Weights of a small transformer language model.
Size: 9 layers, 2 heads of 96, 4.89M parameters.
MLP neurons of a small language model. Each row is named by its layer, matrix (up: input weights) and neuron, and shows model dimensions 16-111. Each number is 200 + 20 x the weight over its row's rms, rounded and kept within 0 to 999.
A block is one neuron, or neurons of one layer that tend to fire together. After each block is what it responds to, as a language model described it from the Wikipedia text at the highest values.

L3.up96,210,222,224,224,191,229,181,194,224,198,230,169,176,165,177,207,196,176,206,193,208,225,199,196,201,221,228,210,202,212,192,198,200,190,193,199,201,234,151,179,188,196,209,180,175,198,172,178,188,207,211,200,186,221,214,224,198,196,229,213,217,214,200,162,192,221,201,175,197,175,178,234,207,206,230,209,189,192,192,172,227,205,228,172,175,219,216,203,171,246,222,180,179,177,168,218
L3.up268,209,219,179,195,186,195,180,201,213,151,193,173,184,214,212,214,203,175,204,213,199,190,230,218,223,209,213,236,209,161,180,235,207,186,211,226,188,195,168,211,210,186,199,198,176,203,215,205,212,166,173,212,179,230,212,216,175,214,189,196,227,229,210,196,219,224,209,213,193,192,170,208,207,238,219,198,207,181,196,211,186,230,204,190,215,216,184,207,215,184,185,261,190,190,206,198
L3.up404,183,197,206,160,205,173,183,158,224,200,190,157,219,194,204,209,185,181,206,201,179,194,245,190,201,221,225,220,177,161,205,218,199,188,185,238,171,245,192,189,196,175,208,224,201,172,204,204,221,199,168,143,208,197,206,219,216,211,229,206,214,208,196,221,217,201,194,193,180,170,194,179,196,197,184,238,222,215,197,210,184,169,218,212,191,221,209,165,208,206,218,197,229,210,224,192
L3.up476,164,186,180,202,177,186,184,179,200,202,192,210,200,220,187,204,199,184,228,217,156,196,190,213,252,193,236,206,213,177,199,205,203,214,188,197,223,220,163,231,161,198,174,217,174,191,203,161,181,181,202,193,190,201,196,171,209,194,204,180,218,213,214,175,169,231,193,207,188,168,204,199,170,203,169,207,195,207,184,200,221,226,217,193,219,166,232,224,198,207,198,165,215,208,197,197
L3.up481,218,178,191,179,180,199,197,223,221,221,208,174,214,200,193,212,219,193,205,197,193,224,201,196,218,180,186,179,174,204,172,240,193,192,195,201,210,210,190,197,210,217,218,174,177,210,197,228,184,210,218,237,207,191,215,172,209,158,196,168,217,208,189,209,182,185,154,200,206,188,203,196,180,178,162,191,197,143,200,181,186,206,215,210,184,192,159,155,220,211,227,164,203,185,166,178
L3.up543,168,187,204,169,211,184,201,162,212,180,192,192,181,210,210,183,171,173,171,162,184,198,203,207,204,193,226,188,187,212,188,205,198,229,181,221,166,238,172,181,235,203,199,225,162,184,218,208,172,142,210,196,179,219,211,214,209,161,216,190,229,193,173,171,196,213,188,222,203,188,200,216,187,210,207,180,185,174,225,176,197,195,208,188,221,182,153,178,214,210,196,171,192,198,210,191
L3.up568,224,194,196,178,218,170,205,174,197,186,211,205,201,206,200,196,224,225,201,190,192,184,214,207,221,206,208,189,207,219,160,198,210,204,200,184,159,253,208,214,225,190,176,209,230,197,216,187,210,187,213,185,196,167,215,176,212,234,185,206,250,183,168,186,189,226,189,182,179,220,208,231,175,190,223,182,216,197,193,202,218,196,247,179,226,195,213,157,215,193,198,194,210,212,187,229
L3.up577,163,222,201,220,184,209,195,220,225,150,216,210,201,218,210,175,201,211,176,200,191,193,191,164,192,202,249,170,153,182,200,198,211,188,210,169,185,181,199,187,193,174,184,222,190,174,218,213,202,194,165,200,199,183,207,203,191,208,171,204,191,197,187,178,199,219,207,203,223,219,191,231,192,195,186,181,193,181,206,196,206,218,161,197,178,172,214,185,204,229,187,183,220,253,186,227
Description: Mid-word fragments. Short word pieces inside longer words, often after a prefix like dis- or cont-, as in dis-ab-led, cont-ro-versy, Gr-ig-orovich.

L3.up58,204,206,185,207,197,202,216,235,195,192,207,196,200,138,194,186,239,214,218,199,232,214,198,205,215,210,198,209,205,159,207,175,226,205,175,240,174,179,203,211,195,231,211,213,241,228,187,197,172,188,186,208,207,223,207,201,214,216,205,177,207,219,176,168,189,188,185,191,193,219,205,214,185,186,223,203,213,168,224,204,202,165,180,187,202,223,191,225,212,250,214,193,203,187,186,219
L3.up111,207,186,188,231,180,159,213,234,189,198,221,193,198,204,183,182,204,179,192,194,186,167,203,222,188,221,188,247,183,242,203,197,198,211,196,220,196,217,171,199,223,203,208,206,217,179,174,205,176,208,202,198,197,214,184,225,202,214,187,204,212,229,166,162,210,196,194,188,188,245,230,185,178,215,170,197,212,203,211,217,196,182,224,230,196,199,199,200,239,216,197,197,179,173,223,204
L3.up201,195,197,187,259,194,159,190,209,183,179,213,212,181,191,229,181,171,212,212,172,194,192,228,225,207,186,177,220,180,218,220,203,179,209,205,212,215,233,180,188,232,202,204,197,184,234,143,145,180,204,179,206,187,175,204,215,205,199,205,182,191,214,174,166,197,193,183,250,212,201,199,172,181,194,213,182,200,157,207,208,216,202,202,214,199,195,205,189,208,224,221,228,182,187,193,210
L3.up236,180,240,191,205,185,183,209,217,188,176,195,253,181,195,189,167,213,191,198,178,193,190,202,225,192,176,195,199,162,168,173,220,188,219,214,161,182,193,198,187,189,199,168,192,230,206,214,149,206,197,165,184,201,212,239,225,208,136,204,176,212,180,205,175,170,203,166,188,211,209,201,189,195,216,192,206,190,214,218,214,195,177,214,199,186,179,170,193,227,200,199,189,198,193,229,190
L3.up251,214,212,162,223,199,199,253,181,214,217,205,201,212,185,196,198,204,210,199,205,219,218,180,165,181,211,188,204,188,223,200,214,214,200,231,195,198,219,196,187,240,167,181,222,210,216,173,200,192,215,217,180,219,177,210,184,176,167,226,187,160,230,163,219,210,206,162,165,205,208,165,190,199,213,201,204,213,203,251,193,227,217,214,232,206,213,205,199,220,210,226,193,164,228,213,202
L3.up279,207,220,205,196,205,212,200,230,177,196,199,210,245,158,241,212,174,247,210,223,224,165,186,215,196,179,208,189,170,197,209,199,173,179,207,202,188,210,205,206,182,224,222,197,205,232,175,232,208,225,206,188,184,216,240,172,194,210,186,198,215,205,185,185,160,172,206,186,210,196,211,192,238,194,222,219,191,197,176,232,158,209,205,204,210,178,247,209,199,241,206,220,218,159,202,204
L3.up593,188,198,176,194,225,199,212,217,209,239,189,239,183,169,194,180,173,239,191,184,227,190,206,190,179,198,193,188,194,202,187,202,217,195,195,215,243,212,158,208,252,195,158,203,224,209,229,186,216,182,186,208,160,187,182,202,199,186,222,192,205,220,175,189,235,199,180,210,241,204,210,222,204,185,193,216,216,201,220,177,237,183,197,174,196,187,184,223,231,203,184,242,211,147,230,180
L3.up629,238,202,144,222,185,217,225,200,207,203,186,191,138,174,205,201,173,210,189,227,234,168,170,176,192,185,180,182,191,228,188,194,164,198,160,166,187,198,171,192,179,226,191,204,224,176,196,157,215,177,174,207,174,215,207,206,206,217,204,200,225,206,226,206,186,172,196,224,191,195,219,168,203,163,203,198,168,154,186,185,191,182,202,205,212,167,188,200,181,199,194,190,199,200,207,187
Description: Clause boundary after noun phrase. Periods, closing parentheses, or linking words (as, during, under, that) right after a long noun phrase ends a clause, such as Northwich Victoria., Transit Police because.

L2.up483,174,181,198,208,217,205,144,205,222,207,222,197,165,220,205,204,203,190,179,219,163,219,202,202,211,211,194,192,207,224,184,209,202,251,202,198,179,204,187,204,210,180,254,218,170,200,239,199,185,199,197,207,221,182,207,200,208,200,211,225,238,223,193,153,193,224,191,184,178,223,153,201,196,195,148,197,185,201,194,153,202,241,188,189,210,190,189,177,172,182,181,146,230,230,216,205
Description: Mid-word name fragments. Subword pieces inside a longer word, often names or rare words, split mid-word, such as k in Ukrainian, ing in Livingstone/Bring, ch in merchantman.

L2.up122,209,236,194,189,185,179,191,204,200,235,186,207,220,214,201,202,231,220,178,221,221,167,184,200,215,209,174,163,206,147,225,203,205,220,192,199,178,185,180,223,196,213,233,217,153,170,185,252,201,191,189,211,198,199,199,212,177,184,220,220,217,207,197,179,211,182,178,153,215,174,200,196,195,205,175,207,205,198,198,203,205,217,169,213,219,206,228,162,204,169,187,192,194,173,222,221
Description: Separator before codes. Spaces, hyphens and dashes joining a short prefix or word to a following number or name, such as W 12–0, I-59, al-Zenki and District 20.

L2.up624,201,198,161,196,198,193,204,200,180,202,190,191,139,186,182,191,226,203,199,193,187,195,234,154,233,194,195,234,238,176,209,226,213,211,209,176,207,239,191,224,196,144,193,171,209,208,219,168,209,200,212,193,166,200,205,226,223,206,212,215,178,234,180,195,157,179,175,181,190,216,202,196,182,229,235,198,201,209,211,190,197,203,237,180,224,220,204,241,197,185,219,197,207,206,208,213
Description: Sentence-ending periods. Periods closing a declarative sentence in expository prose, just before a new capitalized sentence (The, In, He); also the middle of "spirit".

L6.up89,194,190,195,223,216,178,195,201,189,210,177,173,195,205,204,213,207,220,232,194,167,198,213,202,209,179,198,208,204,237,158,192,200,226,205,225,219,237,183,248,204,201,197,208,216,211,187,201,218,204,200,188,174,176,226,204,234,188,176,183,227,185,183,201,220,207,218,231,227,192,168,189,218,186,181,228,212,180,184,186,185,182,219,229,157,210,197,197,168,197,170,227,181,241,236,204
L6.up102,176,186,194,199,185,184,227,192,197,193,203,190,207,249,191,207,207,182,231,197,215,166,241,202,194,232,189,213,188,247,192,219,188,200,197,210,179,194,179,191,163,185,184,226,206,185,261,208,193,188,157,196,249,200,199,187,224,189,204,205,197,146,188,186,202,220,197,197,212,202,186,208,228,206,217,204,209,213,201,197,221,213,179,182,172,219,193,214,209,206,186,169,189,191,203,228
L6.up153,202,166,193,195,186,205,172,202,214,196,219,160,218,204,182,200,217,234,200,201,232,197,240,202,209,194,178,211,233,230,170,165,190,178,156,213,162,209,197,216,173,209,187,209,211,237,211,193,226,177,199,161,169,173,215,199,170,168,192,196,190,227,225,202,190,222,199,219,163,177,182,202,204,204,189,215,206,228,194,206,201,170,221,187,201,204,198,239,244,187,225,204,190,177,188,202
L6.up245,179,189,180,215,194,167,226,200,183,195,184,219,220,188,174,246,211,181,181,233,189,171,188,194,194,193,183,198,198,194,195,168,207,205,208,222,188,194,195,201,200,196,215,208,183,214,233,188,182,209,214,178,193,205,161,184,203,190,177,201,196,206,178,198,178,201,185,197,214,159,182,182,187,214,158,202,200,180,216,211,194,201,220,181,175,200,196,204,176,224,184,236,174,196,206,248
L6.up327,168,157,195,210,223,193,210,185,198,188,209,248,228,205,179,201,247,192,208,204,191,209,229,197,200,203,200,223,214,241,220,166,197,187,221,189,186,243,186,213,179,224,193,216,202,209,193,179,204,174,170,177,189,210,246,201,191,178,181,210,189,203,168,181,210,232,192,209,222,169,212,204,210,218,204,199,209,173,185,174,213,193,208,186,195,209,218,217,208,195,199,202,190,148,175,221
L6.up418,208,221,244,173,186,203,182,195,179,208,212,228,214,202,194,184,163,224,218,213,198,194,210,209,218,234,205,177,204,222,214,209,206,190,215,189,175,196,191,207,187,242,207,201,241,199,167,212,219,175,212,228,202,195,200,203,198,180,204,197,172,212,163,192,193,225,201,155,193,182,211,206,229,215,184,200,176,189,197,177,209,195,222,181,184,210,206,216,186,198,199,212,192,205,171,189
L6.up734,193,176,194,202,191,181,184,190,197,180,217,210,208,236,195,196,228,222,223,190,207,198,173,191,222,241,187,195,177,221,208,152,205,174,183,182,186,218,178,178,192,210,182,235,211,207,211,196,193,193,164,174,231,194,192,173,202,215,185,217,211,228,173,205,226,195,221,174,250,213,206,182,209,197,201,217,221,186,231,227,229,214,186,193,197,206,183,220,208,195,216,192,231,174,191,233
L6.up749,189,230,202,203,231,215,230,185,181,151,204,215,212,223,188,180,161,192,186,206,165,229,211,231,249,214,223,176,237,204,189,197,200,185,229,220,223,208,179,220,195,201,191,237,221,194,219,217,214,199,207,201,187,207,184,193,228,221,198,214,169,202,187,213,176,177,157,143,191,201,189,201,208,189,179,203,205,230,236,155,196,229,229,206,206,206,211,232,212,193,183,194,202,192,193,196
Description: Counting and ordinal words. Cardinal and ordinal number words after a determiner or possessive, such as all three, their first, a second, mostly in sports write-ups.

L6.up101,204,174,164,189,193,198,195,196,202,167,199,233,195,230,193,194,200,204,198,223,199,191,194,205,201,164,169,191,181,170,195,192,209,200,210,183,201,184,217,171,189,170,179,195,225,229,203,164,227,183,178,200,210,183,185,203,215,223,207,217,215,234,187,198,178,193,217,141,180,178,203,182,214,231,192,218,187,186,183,212,210,206,222,182,180,210,221,221,201,200,198,212,201,179,200,205
L6.up199,182,187,171,221,226,220,208,223,227,159,227,179,198,206,219,213,182,179,249,229,185,205,207,216,199,210,200,225,204,197,173,197,213,222,219,185,187,217,210,181,214,174,188,189,205,180,201,219,209,179,186,207,139,193,205,199,192,214,208,224,212,197,181,193,204,214,240,181,196,193,152,216,204,169,187,218,210,169,192,177,206,205,225,220,197,185,216,178,230,239,202,242,185,194,202,165
L6.up212,212,167,138,203,178,185,151,159,197,193,185,203,189,172,194,214,200,221,211,194,197,157,186,234,178,176,170,220,214,198,204,186,232,226,205,174,179,218,227,205,189,223,234,176,215,181,227,225,213,206,171,204,179,200,233,166,208,214,202,214,211,184,172,200,260,221,225,199,209,189,183,239,225,209,186,202,178,179,160,173,203,212,228,174,206,185,207,192,209,213,210,188,188,210,216,207
L6.up243,201,211,168,216,221,164,199,200,220,184,189,232,211,196,176,254,203,179,198,203,214,187,179,184,162,217,203,181,191,197,197,211,219,190,198,210,190,189,187,173,242,204,175,189,233,196,204,189,237,163,197,202,192,229,169,210,202,185,222,208,184,219,189,202,206,211,221,207,192,164,182,179,216,227,184,207,217,221,203,195,186,199,226,196,186,169,210,209,204,222,216,191,191,188,219,200
L6.up321,205,204,165,183,191,210,223,165,199,194,228,205,220,223,171,204,236,209,204,202,224,220,211,207,208,212,226,182,211,216,228,199,229,205,202,194,179,211,253,177,181,206,219,232,198,207,211,204,172,173,165,207,205,207,198,179,201,181,184,175,195,219,185,216,163,230,198,185,217,178,172,189,199,215,199,218,217,219,193,190,174,163,212,236,146,210,202,206,240,231,174,179,207,172,196,196
L6.up385,206,257,166,165,215,193,191,173,161,158,171,223,192,217,173,206,207,202,149,213,207,239,201,186,225,168,195,204,192,163,217,208,202,228,182,188,212,219,199,173,234,201,178,207,187,214,212,184,221,201,189,218,191,204,223,220,215,195,204,197,204,236,190,214,193,212,197,202,185,175,190,206,230,230,180,169,183,173,187,208,167,188,174,186,188,192,223,185,225,218,195,182,184,221,168,212
L6.up643,175,196,155,187,192,200,212,238,203,196,205,254,193,228,222,200,201,183,209,215,215,175,166,223,184,207,189,192,198,159,194,218,222,202,210,205,201,212,210,188,198,236,191,182,191,212,200,194,200,194,186,181,169,176,191,184,217,191,183,223,187,229,193,196,195,186,197,208,211,224,223,193,181,221,214,204,214,190,254,212,201,169,199,209,206,240,219,169,233,190,213,212,163,208,194,210
L6.up696,194,167,178,180,204,210,195,183,196,201,221,203,224,231,156,187,203,202,177,202,182,205,193,211,210,179,224,220,190,201,185,203,213,213,177,170,203,209,197,212,195,193,161,208,238,234,201,177,196,185,166,202,220,203,242,210,228,161,179,219,182,193,243,191,207,226,224,188,204,180,186,194,207,197,217,238,183,205,199,202,196,189,198,215,223,199,194,188,197,204,219,235,182,213,186,199
Description: Sentence-ending periods. Periods closing a complete sentence in the middle of an encyclopedic paragraph, including ". ) ." and quote-period combinations, just before a new sentence like The, In, He.

L3.up45,228,164,197,194,182,181,169,188,218,194,226,188,208,195,209,233,210,227,174,184,199,209,188,207,219,193,187,214,198,204,191,211,164,150,188,176,179,232,184,173,192,195,213,166,189,214,209,166,205,213,196,198,199,174,211,169,225,199,210,219,186,211,193,215,201,210,224,183,207,219,258,214,190,186,191,238,206,187,200,199,197,222,209,178,226,175,170,181,154,214,201,176,202,231,211,175
L3.up168,201,228,228,153,191,229,169,234,216,204,204,199,227,221,180,212,211,212,226,202,217,219,185,206,227,253,222,218,199,197,196,213,172,208,164,171,169,205,171,170,201,194,194,170,180,184,183,213,188,201,232,186,184,198,184,183,194,170,206,202,181,210,203,208,245,223,191,165,214,185,202,188,219,210,199,210,203,178,217,218,212,216,205,207,201,191,209,175,185,226,209,205,197,191,154,188
L3.up426,210,219,220,163,230,189,186,183,204,161,231,184,205,226,187,190,188,185,229,177,216,213,206,189,224,212,213,198,168,192,198,205,196,203,188,223,206,144,177,211,175,215,203,215,201,231,181,199,154,195,208,174,189,218,168,142,219,217,196,176,203,188,186,244,220,218,222,184,192,229,214,175,205,188,244,196,215,211,230,196,224,187,226,182,209,172,188,212,227,218,222,211,197,172,209,205
L3.up466,184,214,191,234,216,183,217,204,221,233,189,215,203,187,227,209,172,183,179,153,226,146,167,225,185,207,190,202,178,196,193,190,147,181,199,176,222,191,219,200,198,230,183,215,190,188,203,204,167,203,211,217,168,164,208,154,226,185,170,186,195,211,182,194,237,204,214,209,161,220,222,196,164,200,173,201,189,193,191,177,222,195,204,179,216,196,210,221,210,176,179,202,215,233,182,218
L3.up489,195,214,186,174,206,215,201,177,190,191,239,195,198,190,228,193,175,213,235,232,178,165,201,190,256,177,232,182,188,196,181,185,222,152,192,207,188,202,197,164,207,197,194,194,182,181,182,208,206,206,224,177,192,204,173,184,216,191,198,187,171,195,228,201,186,203,210,168,226,201,215,240,192,179,196,198,218,169,195,197,208,218,217,193,190,160,189,192,239,195,225,215,169,215,195,203
L3.up558,217,218,215,210,216,190,199,226,180,202,185,199,189,219,222,167,209,184,189,204,209,188,234,188,200,208,236,211,205,175,159,213,198,179,185,160,198,212,171,196,231,253,177,188,225,225,194,184,175,182,198,201,168,206,198,156,219,168,167,188,228,233,196,217,220,228,207,183,171,229,174,190,239,160,214,221,197,201,223,203,212,193,183,181,174,183,199,189,209,190,204,194,228,218,208,177
L3.up669,218,197,178,182,193,214,192,204,195,200,213,193,180,219,197,175,180,184,210,213,222,165,213,217,206,226,212,196,169,177,198,179,164,205,191,233,159,206,207,193,187,206,198,193,182,181,171,230,223,224,174,191,194,183,184,182,186,206,210,222,200,196,184,227,204,201,183,225,195,197,224,249,210,202,225,219,222,217,228,203,175,180,209,191,222,133,203,183,223,229,245,218,191,210,227,192
L3.up675,181,188,219,198,220,186,221,203,217,217,179,201,175,168,211,205,192,197,247,196,202,170,177,224,226,204,191,167,187,197,185,176,212,192,207,175,211,194,215,188,215,218,194,162,203,174,204,198,162,188,195,197,177,204,168,169,202,199,213,213,176,167,196,197,220,203,186,227,192,227,227,213,213,142,213,203,258,188,216,172,193,167,186,171,198,191,253,193,222,218,213,215,201,178,215,177
Description: Structural joiners before values. Separators that lead into a value: the space after a month name before a year, colons after infobox labels like Born: or Owned by:, and hyphens after prefixes like co- or All-.

L2.up646,234,197,194,247,243,176,205,164,181,171,210,209,227,177,189,173,199,205,219,198,191,264,195,183,212,247,199,242,169,216,210,197,204,208,204,204,175,204,203,168,178,200,230,178,200,191,194,216,203,170,189,215,189,235,171,197,196,168,201,194,226,206,192,171,197,205,237,205,209,196,194,210,194,192,207,197,183,221,225,227,233,203,248,181,147,198,224,205,206,217,186,193,178,219,210,229
Description: Quantity and plurality words. Quantifiers and number words that introduce a plural set, especially "of" after number/group/set/one/some, plus several, multiple, other, three, seven.

L3.up19,205,191,179,199,231,200,191,178,194,200,213,216,224,229,196,177,195,224,162,220,177,219,204,206,229,203,199,210,200,219,185,246,210,165,221,223,217,193,192,207,197,249,193,179,202,184,210,164,163,200,185,198,193,181,195,190,200,180,181,232,180,199,207,198,183,185,191,205,190,185,210,212,218,276,216,194,181,212,187,160,184,190,207,173,180,186,220,219,216,213,227,203,253,201,159,191
L3.up49,219,219,188,201,228,156,213,184,216,195,232,247,216,196,201,186,204,182,193,211,200,195,192,193,214,216,198,242,203,190,173,182,213,210,254,194,183,182,200,194,180,198,204,229,180,189,184,205,158,174,209,192,187,187,211,192,182,180,167,213,168,204,212,228,211,199,231,191,180,234,200,174,219,246,215,177,204,221,224,168,210,182,179,191,217,223,200,184,208,215,250,212,177,197,192,218
L3.up72,188,202,178,181,213,191,176,212,178,223,231,194,181,212,229,183,207,191,208,248,192,186,211,210,205,232,232,202,212,182,177,198,162,180,219,227,203,210,205,233,220,227,226,204,208,176,200,198,176,194,198,208,209,208,214,212,243,172,171,185,201,207,201,193,189,215,196,196,191,196,206,210,221,181,195,215,199,213,233,169,242,178,234,211,203,226,202,220,204,203,208,182,190,193,212,181
L3.up252,181,171,181,174,209,181,221,189,216,181,226,208,214,199,231,167,207,191,196,236,210,226,195,178,206,176,185,204,180,214,185,222,178,220,181,244,194,230,200,216,202,205,192,193,205,190,183,180,155,202,173,176,219,222,186,210,208,172,211,197,205,189,214,175,214,168,187,178,192,155,200,225,156,185,188,199,233,197,199,184,193,204,202,183,198,185,212,226,204,199,187,180,193,168,172,186
L3.up296,213,213,178,191,198,186,184,142,203,162,196,217,226,185,211,199,196,213,221,220,204,216,189,202,214,192,174,211,213,233,192,208,244,222,227,223,222,225,207,204,206,199,202,206,186,194,188,193,218,175,213,191,207,193,191,194,204,174,200,180,253,217,209,214,247,192,248,179,193,193,211,216,221,212,188,217,183,217,193,180,235,222,217,216,167,209,179,201,217,213,211,203,184,204,206,244
L3.up370,212,170,174,232,240,187,219,206,207,165,196,221,224,222,200,198,167,190,202,200,181,174,201,198,235,221,197,212,179,206,200,231,175,212,209,213,187,203,227,205,198,234,178,206,199,212,226,209,231,227,198,198,213,148,214,174,235,200,207,185,189,201,168,217,235,191,212,176,220,198,177,212,200,173,188,182,229,223,186,220,184,197,200,188,191,237,214,185,186,218,184,193,217,176,240,212
L3.up390,186,202,223,219,222,181,198,170,167,209,228,228,211,189,192,209,211,203,257,198,220,253,235,212,201,216,186,213,198,179,189,211,210,184,211,220,175,244,194,199,207,212,186,231,212,226,181,221,214,214,203,224,209,202,184,199,216,191,185,230,157,192,229,191,197,208,220,141,236,216,192,221,193,208,181,200,230,222,165,210,195,216,238,207,202,218,205,201,232,214,209,204,211,230,178,204
L3.up678,185,216,159,200,171,145,226,205,174,185,179,213,221,204,215,200,183,227,172,212,203,180,213,199,174,185,188,190,187,199,218,195,209,217,183,227,192,215,208,211,190,185,181,182,168,200,189,217,166,198,192,194,218,230,233,194,180,191,175,206,186,196,204,159,166,207,207,154,186,187,131,183,197,195,191,214,172,204,166,217,196,195,195,217,206,192,195,183,174,161,206,215,183,188,174,220
Description: Numbers and determiner word endings. Number words (two, six, fifteen) and word-final pieces completing determiners or modifiers (The-ir, Th-ree, E-ach, O-il), plus nationality adjectives.